python train.py --intermediate_size=1728 --init="trunc" --learning_rate=0.00226 --weight_decay=0.058 --lr_head=0.00466 --decay_shape="sqrt" --max_seq_len=2048 --max_steps=8658
MLP neurons of a small language model. Each row is named by its layer, matrix (gate and up: input weights) and neuron, and shows model dimensions 506-633. Each number is 128 + 32 x the weight over its row's rms, rounded and kept within 0 to 255. Numbers have three digits each. A neuron's up and down rows have the sign that makes its largest values positive.
A block is one neuron, or neurons of one layer that tend to fire together. After each block is what it responds to, as a language model described it from the Wikipedia text at the highest values.

L6.gate1:152129127129132104051158121134146111079179131109096124143095085117134105102124127180148189153112141168134127108155128136089166119100120105143069156136183093108105148122137162192169142136118114138085131128187169109136148206166049132117150130188099118105135151165119125154155173167182159153089114090166062093094181140178094125095183110173134088068146093120107148156150149154112116120093
L6.up1:159166178153073153154069138111158122129142091130130106118107100067089147082172133080155184079197094151072162179093177133108170094176089139156072139126168117160135150154179038082169150125116081153127105122183139088181177130158084113139092165183168133114150118097144128177161181166098183146149118124132110136128098113143135171125140108154120070134075103100146167106133158136070193130119
L6.gate105:070150156154158167109122130134158136131104091116134115176168180153137169130194134084154093125149128122132112114125150142116124134100107138161126115126121116184100104110154095093136199124126113144176072111130149187092131062109129125147138143143106126139123102140099127107116155108133199118065123088098074147121172164148107151100131130048142152163090074091134097116137101065080100083123
L6.up105:148093103116120169087098120150182124100159083120135096141091075130150089151156193139145091105099089134130126119074113162084094156106148177167108192127117145140189153170138138139143094154162095101147088184103176131117194115091192138137111096183094177025116137131141137070135106142156143097141189106115149106127145128171151112189181113070115109101188139109152166102119177115134128160147
L6.gate121:104163091053133131099074130196102187186079112106127133165119187116145061111110141137103170150134138100110083132092211123086087098188087108117169167148131142173106161141107138145128136184116120151113124117217157134126205079098133122100124104119092164155177104118207077123129153164114204152118097131152206177086159139078159163142121061146125154199132122123063180085081158183141205092128
L6.up121:173114123151085102117114083144140200164180163148161114107069157176071090158182121117110169146158116121157146183098157088113187108163122151170125095092107150075157137119140147094106144156127143116099084153113099099133150055132126099077145191133139125138151103088121126092115124107190133142088190110111196136140119141164152145088074133159082130140165117140171102161155166174120096148136
L6.gate193:123142096127146154101067151173074109139102140140126082164136122161128131085190085087133080058151123197091098127073141180128174063115098122127136107173176135151167126093133113210133132149126113157088074119162155095126096154114053153115114154128083127141206163111090059118134085143106107110178128129041138143156072147103064145118118111102204127158124117119151151090126189110048163028154
L6.up193:147154071172164177142117151100043177130121129092172113065104156117174074098123124150153118161135040148177120162140168113077108115113113141123071126115118143155099176084132145120125152156170165079125147222133133146110104149100160110151056083122125095153190136120124140138117119184106167108110154077135076078065137137131078099139123154167103078139153159136188170160103138061145123140144
L6.gate547:145114153114092131125137069147167096136141123120088167151142101089156130111161104045155102128137087136130146143152143150078180193152140073108086124114137101129105140150109144157106129182151159141183122125073124059149119083105122139091083173161068080153151158167086177073167141097156109177089142109161149161107142131120113192175133093085108087101192120082182153116151099123091117159120
L6.up547:079171185093147168105172125088113084096151130159130093103159125180221088128159074117109141120117126166119161111107185054128133126157144064165135128121144107148134105116114106122157091131144107118179066144111106154105108117070134088190123206171137132081117094143162121057122190104167115118140091101116102177185165191146142164100151173143112092098146090122158114162125141096163119139106
L6.gate635:131158129043124150122150107170201099168105171123096142214139104147108114103127180112189142123146164129059121117127132144146170102118083097159180145153156096137115145138090156115122123118171142133177068146135191029144115127069120140087133148150098141101146079190121185099095175115096167100155144127184158112102103152104142124161123149156169133110114091165161093102102157135134150163147
L6.up635:116117110107159112131156192106093088073110162133148074126114135124180147104170144082147124200133095140119115160127135126202111179186146125151100104129160171130125149151146104129115102114102152139084133167128193100068099092102134161097075143156146124161126162173177175138074105072116071107095156162155105131095115097124197095083122192106131131071185150206169112157169101132110140081128
L6.gate751:097122103113135114118107101115159129127144122148152154164177125105098138171140141029116029163170124157155150124119131144173074162133071148109157117144123143140122174116067171121124154150147098119132088110079144174164162110097084116114142157072153115073087111171189123079106097121115138119099110137101175117112133125136129131088139117134157087129173074130137057136129151136166198121142
L6.up751:158177130114163116119178144106131145122068124100131109197083140155213160102180127132138108174111117129138140132119119113069074101151153152111105139104181138127133112143098166107117130158099132114099094152085063122122163114100190129112136141152146118132157103120138097168072142088088098093071153123156118126192144143109141109141178147114109106080151121130150125145170114159105179112115
L6.gate1034:142154116119134111093121115077091156095095146093162150096125138172119152166185084107132122056122148179113123109138094154134147091087126077137092174209118079114111163138161146154154148176153129137121115193148159069168137164185144165123137155142140150100145101110161156101118082096133065155169105105155131136127124099106123090077161140114090196119161107148120055091208111081101114126110
L6.up1034:137120129148084072130193147119154096132114127138137152156105161120133102139148132135087096099083116154151154125090136114107168057071160034134134104086089129082168154179133152138092110151131038140107091151145094131107119113129131111085122181126122152143127145090126126094175101126089159081099095121154158169146059119119131171163118104129157111108111140136026112120133122147143119113078
L6.gate1069:135087123135109201176104208094126093194111072152165143099206113124090152153127141150119150052129067120121075093137181138117125120156143093208085104077127127143125114156129149174114166165104124101141173164131084157167061158144144127130136115109092131066077150095180125156181123146107060145094090125188150128132124148101118147176150074162112147060152170170082104136122076089108061121134
L6.up1069:115163116160139128161089127157128148130118098104119142082182092161101118139101106127117080096120175124120134112125141198083150120124091162174145108133107140131128157208164189133124107147119176101130050171151113072168130113130106081105154162148105118086122138188116165164178117140113133146114163118105114200106157157108128144153074115146170099072129086166071170110145143093111127108168
L6.gate1093:116108129090124079122133114100102149066140099127129156130133133120131126192120085084070137188138152160107169197123122049144128105139132136119109150115123148103096127181102113135132174116111070163174072132157104075144170161146149119144125154108062115138160050111137134078160129135166155111065190096089085177128112130146079151115133091054133103156144133130112173160124052162126124105120
L6.up1093:157118079168164144148108089113139115090140107137114051175089099117223161138132136147098147166148088078087104091120163129127100115118151143110121136198099128160095175168138102167133080109162137119093123158107145102160157136145215032100095079040094110094143112142070106156108127139089167086124075137120137152100116097114114106117171118101117141199111149094213191137085181141138137109070
L6.gate1173:165070157116150134089106183128108144115137150107134021135124128103162123117128135047131164097112126129130126169164122189122132085131142140114091096133159118201136115121115143155112123172148125111109155153152080114134153155071101124103161130133127137134134106100135096155116171084119168161130129074114156128139099080066061191118102125162112109157121138140153093115096125136140204101140
L6.up1173:136138142173068100154159138137139122121119138120080080121166167148091066126143131151127140118113097174157108145143122157147136079116126126128146099129108106180133121143129143133179127124141106122179134151109127135120050158116111108153184144076074127092135137097166090088082111154182127149148208102133115097165132108164148134139082095200106080142212134177178152096126099208111172161103
L6.gate1236:120118086147124168139122120159164086135124138128151118045121134112133165064111088115101158085058192174167027087089050121167110109131086144131089149114127065132133164146084151094152141086151093138156127107117123132122173092119104143070143119122103134164186110135104163111138152209104140122167127145097152125137104152103095134080162153188120104159188119064096125144094166125126121098129
L6.up1236:136090136070116151096123141162144139070146130134127116114069088167111124132118065121141141154124124126071134093143096128097135145191130139144124138156140072099130099100120121102180125137183091158133194128115122113119136110100158148121153093121187135214145157125118095130160107133069132133090157093127088115186100163107112141106094195086133113121095103176123162116130186118107144192098
L6.gate1289:088106149108189184169107104151181112161145075122155109176130157158147107123162088146136188152100162154051098143149095121122140166087163099109082200189105190145100146196145140120124131184144095142172134173167095131139194142163082135150096136153127048090174163224150135137145122159116099165114080140126137157122110113090083154152065104171116111112130111112172141163042137148190097111101
L6.up1289:102065156152062128132120096137157097108120099194165148117141101130082143077070149078078149134138103089107121088147161127161131079104156150096172142169138166137133137152081129117136129130159152143128093103088111083180111172137094111094099132121070112154139147121061134130116167156094118117104171115142109147153182189154135103128098091103095116118097133134100105176131186101154114177139
L6.gate1607:143108127136062128131137113125139124133115174122131109207145151139052166117102133105157102093180147100127088124103183103130105140098075091122108154127121121117133129128183144155136164114111103165128062140121116166100156081120123129078114139131090101169106186109198158062143127086144138143110120140120149137160172190123088144082190082099131159183148049094080101124132161148125111150129
L6.up1607:137154113147068130094105153148156143057201129099183066157109166122108142116130084141175142128157117090146148104104138174157135117117144056108136164121120201173108091075118125122121138181188137127025142076114158174107061146164090140130124168171094089111125173136144128171153115138135156115130111078098129193125100110122144131166080166158143114215193089181138147087165145124096160118061
L6.gate1675:168137129106157138172098109103122109120137143104104068114151135097116120109176132131091107145137084162149140146123093134124148132097176135156128115108146176150154149100131141072115148176076105140136074160062092113128141169133125153146128156148147132124144099079175146178088114096057157087159172074150095130114161159099053139107063124125135127170119088163051097160166156166088035115150
L6.up1675:144170067159150143115096111172206106161174124126080135167118064141084109133071052119141132133176128082113153062200117101073199112071162121106141112136147175161102099087170140077128173098110098123126106153072112116042115123125132047087148106094131103153100174095115122171132118103166067087128149056146120126074083128156125142165083139082135168181131120185128148109126083095103077154118
L6.gate1686:095115126119077159081136123175144126139087137177122083022121133165147112147142135140149045120178189139069150151106123152084134102112159105161158161176080150101103137146091122084074098040119154092141094121101139100096106119139100115141160107082123159129168165135115173087149124130170082182144141151108125121137141149145145149172151140106154117189105133102151116129157122128111167141142
L6.up1686:087128174146162104126126117108112134181150075113134153130147102136134167147100106150123139164153174081144107121110116181085105060047125128131088100170109059115130103128092093179137105204129132123137079081147101135200129147179174130137153165166128116134102102102133098128150109112155110152125092155115122159091174112133112095163109121147138101132166088092143137111122107121070152085077
Responds to: Fires on a pipe after a table header like Candidate or Title (before Votes), or on in, of, or a comma after "X is a town" (before a location).

L3.gate179:112075118128114075107077139191129141156096065170195148142094143146129146092149126126113151129134154098124117144116144149086093169112180172101104084046142178141137140142154120165164088117175093163084111174121162125174125114122150145090125093173107134134154108122217119075125113135173142115094170148090104127064192130087129126156083183102126095082055129192142163080119113163134152183125
L3.up179:163087058136138130153166162121096128096139185099111132145125106145115043178103119125097100099159140110154117172105164207161096102152161101137122099146097158192109183174060089105068109161124127126125083192106131128147176182156174119144120149097144081121150102136136133155193085113134094164113152139173160152107121099115146114138159097162126083091084134173177106081073137133154084194139
L3.gate217:158175067082131083098133119135142145118089092142165114156085122094102126161184045114117144089116136100124118053132104105132116180125140133130130082150126144115098148129120103140103200180110147118128087214131105152133172113144114178115155147187125143114095142114138159130067129092156115167121157175167064125134140115114081133207164114172120128186106195160131101105124163110184101160118
L3.up217:156094134106106102078135138168142176148141106146112101150070142156142103146160054096097185147078114166148102089147113100121158168144123158095143120124160130104121181133183135102096132176124122147115085160101099091151143121066100130077122096112137121148164114134085186119178110083127089195133103132132059143147132107158101119176104123173124105127094165121155088130146150122128115158113
L3.gate441:118063090127160150069145181063143149137166162093161076139166118096109145128141045110195077145166172139095108115154081105159103157134123172127130102140102157116149146154081128103109192160050109112126169165125030131118146166140109141059166116191146123175108160089133122075140135157102137131134117117118124059143141095104112143090109139081122162101114150123119185126080125145207139133095
L3.up441:060147127104088172134153113102082086110143172112095178120156168136162142140151147144145074143137167097121159149055125138108100170141115136086089082118120071097135146154128120167061121145087125115105133200128147152109108170138151124167111134065125140121186142109131132110162148133157107125147161147151147142166177122152133138156114143148103128105121124091125155113131150172150133199081
L3.gate806:172165157137111114118144131146152157123135117120154145162139133115105151086179112075167108121090184115091105092056136123117122168167101143133129130098098083169161157134167129161073146170095082101148091121122140133157144108156122087084090150136153093098139141195182162114099185104141121165123121040152164135125102137176052105127111128126149154160083088119120077113142159064120158085100
L3.up806:143122156134131125097068151123138171112175048145124179175147114091138121099137132094177156101092181167087157125139126161153175173122032120112180114163122148181116183137158094112101116154143166143134127166141106144171163109177071151039117084116181121097102136148184154159098199120118142094145110073140179101146175168130134159109126124065135154148066121164100169123126167106127122149129
Responds to: Fires on "and", and less often "or", joining two nouns or clauses, as in "art and artists", "music and difficulty", "Early life and career".

L6.gate56:130089162113136155134172155136111101091117106151034136140120155103148126118158130095129121140124120099111140094085181149132135113135132172134095070089087164162119171178122095144157161061130158036138146105140136109112158092135131132120068183106139093153124131104092117122109147139133123158138092134136102155120112099167161118114156130126127148063129111194142094176089186130075132118133
L6.up56:149126133125135097115140114143130110106134107153123078122186097130177090165115065108113166089102186165124176110072150101124176135055146132105127130125103126169161117099124081081120154110197129143117113155111136132104099112154127164081119128147112136148133128055135101102153085089074166150134075180100109141134146130109142085168140100061149130115187096107121091098074133182130124182168
L6.gate420:107061132146157060137169156134136126121120097125069112154126097111137119104149149075094128109173132158090147106113099136197106116129143089112146158131197104158120148144136092146093106139113154122113165166088154141087091096153150210133157056137146145138137165127156089140144127149111193181136114137134106133131096132070157110125091146122127119101083129147097122124133160141087097121110
L6.up420:169104074146107140125092138117142074082112097165103139093115086141137163110118157174132096180142141099114105134149125151129144144103141066134077118137161128078078132125098117128077114093107097145214125118165138178130195152170078099130081163107122140070138143050107133168172119108112111163149147123120148152111177108126144130076123177193071116128094134167092142109140099112107122127149
L6.gate502:104104129192090077096130139088110179094111159085100137161095087136109102159100122170144089206123144123097118093127087151107122100128104134139086155157089168104121148113145087104113115079099116129142129075077171179090089170148095120104103145174113206156105135113144074115213131126185127135191149076119085144106073162122062190123107125112134110118143077123168140100160118121165075174151
L6.up502:081101128172108141106138168103093166086097155122088138111102153172116145134099115166127050116099116143110171034152095170068156127133196144140132109124157114134097156152160104095105133141068138129158103169124162230109066138103091127041169160171139144054113098055143160081153124091141159163136140124148089157157137152092062075107107170144138132126151102166145134122118159121165115189103
L6.gate525:173169118129120051114066107161126120097154100113084129100137130151127191121159142109105146125096143197106116124075100129129136112127133165117206147079180163148129122126048163150060125136128180147072114142170096165124141159217150122060143117137076109136132069126120119108080138122143070153086159104085114140134155171104103112125129150115137116131099135117129147164096159102167112147084
L6.up525:124197107134199087193110142156050157143115071113134138156113104129143140168131128133105110154082114109143118130076128135137163044122140118191173139105150191128107035169062075141127118170157176062181101144113133078093129160144160099163124196146130130089111092090158080132123100078138090125164131105116112177161133145130112131091104203124152088148082138113143146118113162103145117086118
L6.gate568:093087141140110069096151111133083127122132131086093106128074106204143136089091168105102119087143126100148153098046171123122083170120117164141110132152139119204130088122095093167141086085151111115152116156118151156086116116085099176134111161131106140102137143099094174129164141073126178122161093141166119102093073121129142078159112198152114053071113106129144135167148079153109159137113
L6.up568:137082133161114101096078140124118079155160151138126128089154167157134127103087143102141071108145202186145126122109172122127131127094128149206136130119150091119144111054025153171121121139080109127103155132134117128133149127123143153076145146075127132166137128157117128109158108122155137164113131173092140124082126124085142136143079092095118119111129136066128133185115089122137127136127
L6.gate591:181103172108112129116154190129167176089117090079108116121072084127095124106164126102122123065124117108120139142078165144115097104153129128115128128132146145177151134125146113115117165135088171174108090116132113143143115137134120136135097072112085134110186072092158088132166162077157110156082077152128163119121154074127147117077107157062159126178086140131140120065059181105116079159114
L6.up591:104089144141123073126109176154174157128140098164108199159146076171117078102081136139180114150111101096111076134077109182137147124212138140076157130162157127160111157164149106115185068186148128138093059149164130130154106111102119116095096115111113112126156104065210069097162079118118122115142155161070155156161138159099086124175073123112144137182087134151125100124114143108120169118131
L6.gate669:144128142148122151119089113136151190110108101106154139203119119159107099108146111147056166113126169091096142161070206127103093163178127083126117096155108128118102163152072063153062105181116103132108121145078151142135098120201118167130145082162108086099149070075137150097114154157117125132133116166120130109136122118092142119136139122123179177192137102147155140188128140149096064151119
L6.up669:151168106140094128110102170141089123086126101105072182100147126145092157094078095171152113138094169136130134183137186125149071138158065126132112135139130098154112118074137073118125071118100142105156196157152172141105143173155078162149087097125115075106147070098133156125123085097119042190169133101126144192128150082139131129131135106124211101112060182080146078093102140112013159152130
L6.gate906:085181107121133128109094173155163086086148107180138141163133130078066132153103155160159158074103069142154067119092146124109105173125126108200130183163168119090123193167174105085127026167178090106092072196135164169109207148100151091087093131125171118041119137063082111133153070141144114178130178158105114142125134163084172148177156181092167093196093109128107171114131123075125182142162
L6.up906:149129083083084137125081101101147086106135084160100057113154156054105083075143125156142109114101048097144147088186123159137163164114104121201120157109166105138126159079168140139113140111144127099099085117089084155144130180124118128116141144129086106103126150136129146158124120076121194123118051131129109077104174138172105175169054136135126141129093138104123128073091162081151119102132
L6.gate969:119136108133127129140148146081165068118145167153134073146110096195148169123095102102126081173134146189054180132124180137158134193109084162161152141145125098128088141144144109144127098101128166137115052138168133087187099135121107095138189159136147138160089104101128094150109108139113210085159059144134148116137141113131055157117113091133103091136160147159140139116169136098153153178133
L6.up969:101144112070160152120116175093119134138097109118099116132093109186122120132129179073154123113094126129157124080150109114171143124124160171125146149119085155129120134035185067098176181107110166152065108207046141099140092141116104070110102119108169086159129136146110178136120120090132158154137131171129149100170129153112149114152158178130094107127117085120123114117100106124099179111171
L6.gate988:127121054152128062172137146112127110116192176139117180137094136133126088084036108107130108080082098089144123172144125131143171167165143121140089138066098105141094198151159100145142136185197126103064156144180134097094115123126167137113134107151140071113092177128098202161164108109094116139085133093126114079142107082091134092104119150137139071095054114120135139135167112100148146150166
L6.up988:153118130099153077095189141117100077119160159111133085123109192098123107144109132154114133098132187157161105142070104137117130103075110087088112025162176120157174129112045140117154134079170122129166152175148167148105140110139191149120167142168152195094102098193115132138133112148098100083168093190131160173110126110143157157089131131166161159101139192126140146170134157124128168110108
L6.gate1042:179082135195205096151076164140182156089096062140103112126131129108099118092168071137081128103091204117086114156123127151083139153135115162173155174093118152133189200145120068119126102104110136100170145102173143133140091112168148105037100146150092118154141119098135132077114127161097137108133113117121056196103133154129090091089107141066102168132124095155139146108076131156143132092161
L6.up1042:131091117198123101186105145149085133081138119100128107101085087149098138160155141119109078203108156153149138098104125150138101141165114162092127211110140187071108099143110087143087107148128110162127151126160085159195102159128124133080096085122106142090188112158092141167098134129142080082137176144163130085108139140104111117073122083083111151149111119138113153128077157086121157189163
L6.gate1253:098063097128178123154143084133129052144153153130137110054113125108074158162170139185173124082145107129100140156095159137181129140065130138127126124121169124154158084141137057149205147112102096134177143197132177071149149116105162126103170074186125085141122139082098102188163114109127141122114125167129128150150203124192120112111137099096088138134056117103123138119067115127146137238074
L6.up1253:139125115055080106147085133087141097158076126127098159107136157164104106085115096128128132169096118127110137158169163144085163178141128059119099093128097134056146126099137089108154139126088153099083114182142184147184173090080141095078114134126119138086152101110125104124141078096106162153127161202128145180213185146161105100098129114195110131155089108158141132087092103084090153116117
L6.gate1401:064222170135122121144081169143109115073152144126145103190169146130143201114184147133102119161061146175104172134152098149142160119102096149142185181116113159137151143147082124130102125162131170142132057169103122107128101112177151104163112144111082075085097073090142143083105114108201092126147185147095103144121160118136151131055095109108174128130026119150122167148125163098155090135138
L6.up1401:099176148111113079185095134158123106114149152045144148116099156169161088154075143126137134127069151157077141141174135099112147107134132128093184111146128142163130140160076119118053097159138107121116117102078120149111102162097123110145113149139127171192177107120103159125099104083070123107131140086145135164151128122164149119114133159052115152153216133127146084202151181117088099143187
L6.gate1429:191131151168096100135097139150149096091120164170106097131074130139070140078140047130098164153157141150137056125138119155142083217145132168124074132134082122118126102103156065111197108119099127143132114177088185137114164128182116134113132132189102110098115140096073106093166088137117195202107133204147137115135100113163146087126139139105106138158175110018115127115085129112107129117164
L6.up1429:115094154104130097128143153092141123150131117132175170065149175111149172140138125093087152104158159085095099142123110158172151114185118125094108097135079118090177131068134076120132182110117033164099180109157134085107080146135152159111120174127144160121111178134137120136101094114122151135148050090135212129134172116112153109130156142086132148158122119055102120095129092159168076152098
L6.gate1647:146167163174072191092118109149098103079119125113109082126055196138046136140186132166091136141121045142078058112161144133220126125167103164171143152063154134160076120152129060116145080122138082089161116128106160186129115190197131164152127151118167177154134153149193092139158130110070105140102092144114120092144155140169123082173116089097066081102116113158091104105118132129136074163126
L6.up1647:079062066122119113129145150143114087127127112167134182179132080082067119106161176133122094063131134102159078114153152167111142162144096127151147165116166114104145137110195098155152134076124161146163109137141104151202118093101116150120109111154162118149097128089186111104176131140110123155116139059147132125149198146152154095103155150085082140172103113106085158090159130148143136111152
L6.gate1648:085126146127110122185133137117106131149135146136133157143141125158127120178140134112132194141133205084132162195114163078089084156119119188124135113144105125132121101088071162097101123132167112069111037169146139152179115083129120133091148122112122095145115112157108128123084157117163167089194095174120135129106126168111175153138155122062151167128178113082134080154147125129138127145139
L6.up1648:175163170142093147210107104111155166184162126175180114173112105125094082089098134102093123131131115151108128106188123095129071149074121183111081159141114162115123112100051077112104132116115170173111125157140150131126133149096100096057150151144157185124166097110085163163155094108140152139125186160168122101148141180162122159143094194093116160170137105087151107142060100119158114210203
Responds to: Conjunctions and list commas linking two nouns or names, mostly and, also or, &, to, as in Tiger & Crane, Black or African American.

L4.gate1139:134054064135136115194174162140086123133102052158176106137094168148137088185104166129147117135136123145078121155127090142128096130091149168147141110105104123119108087139141098089138087153102148117121056164107154127103110135180151122105192080137149135151148124170079143107160120172053077180136098127105133148105132117142114147158109130123123114107126132136121162164147188168102139129069
L4.up1139:090132188175118104128092153153172130145182173155136114091107126160095139127203154085135134147094170156144126131154119162109095192115099143165138100109117096138170143062150148141174184085155064110085143188176138118145132072219080125115111134153168148120184133161078169086150144121109158138125060194120097104185084159146101127095148114126115141121061163096081121100135125159097112142124
Responds to: Conjunctions and linking words that join two names or items, mostly "and", also "with", "to", "x", in titles and lists (Culvert and, Martha Monkey and, 738 to 748).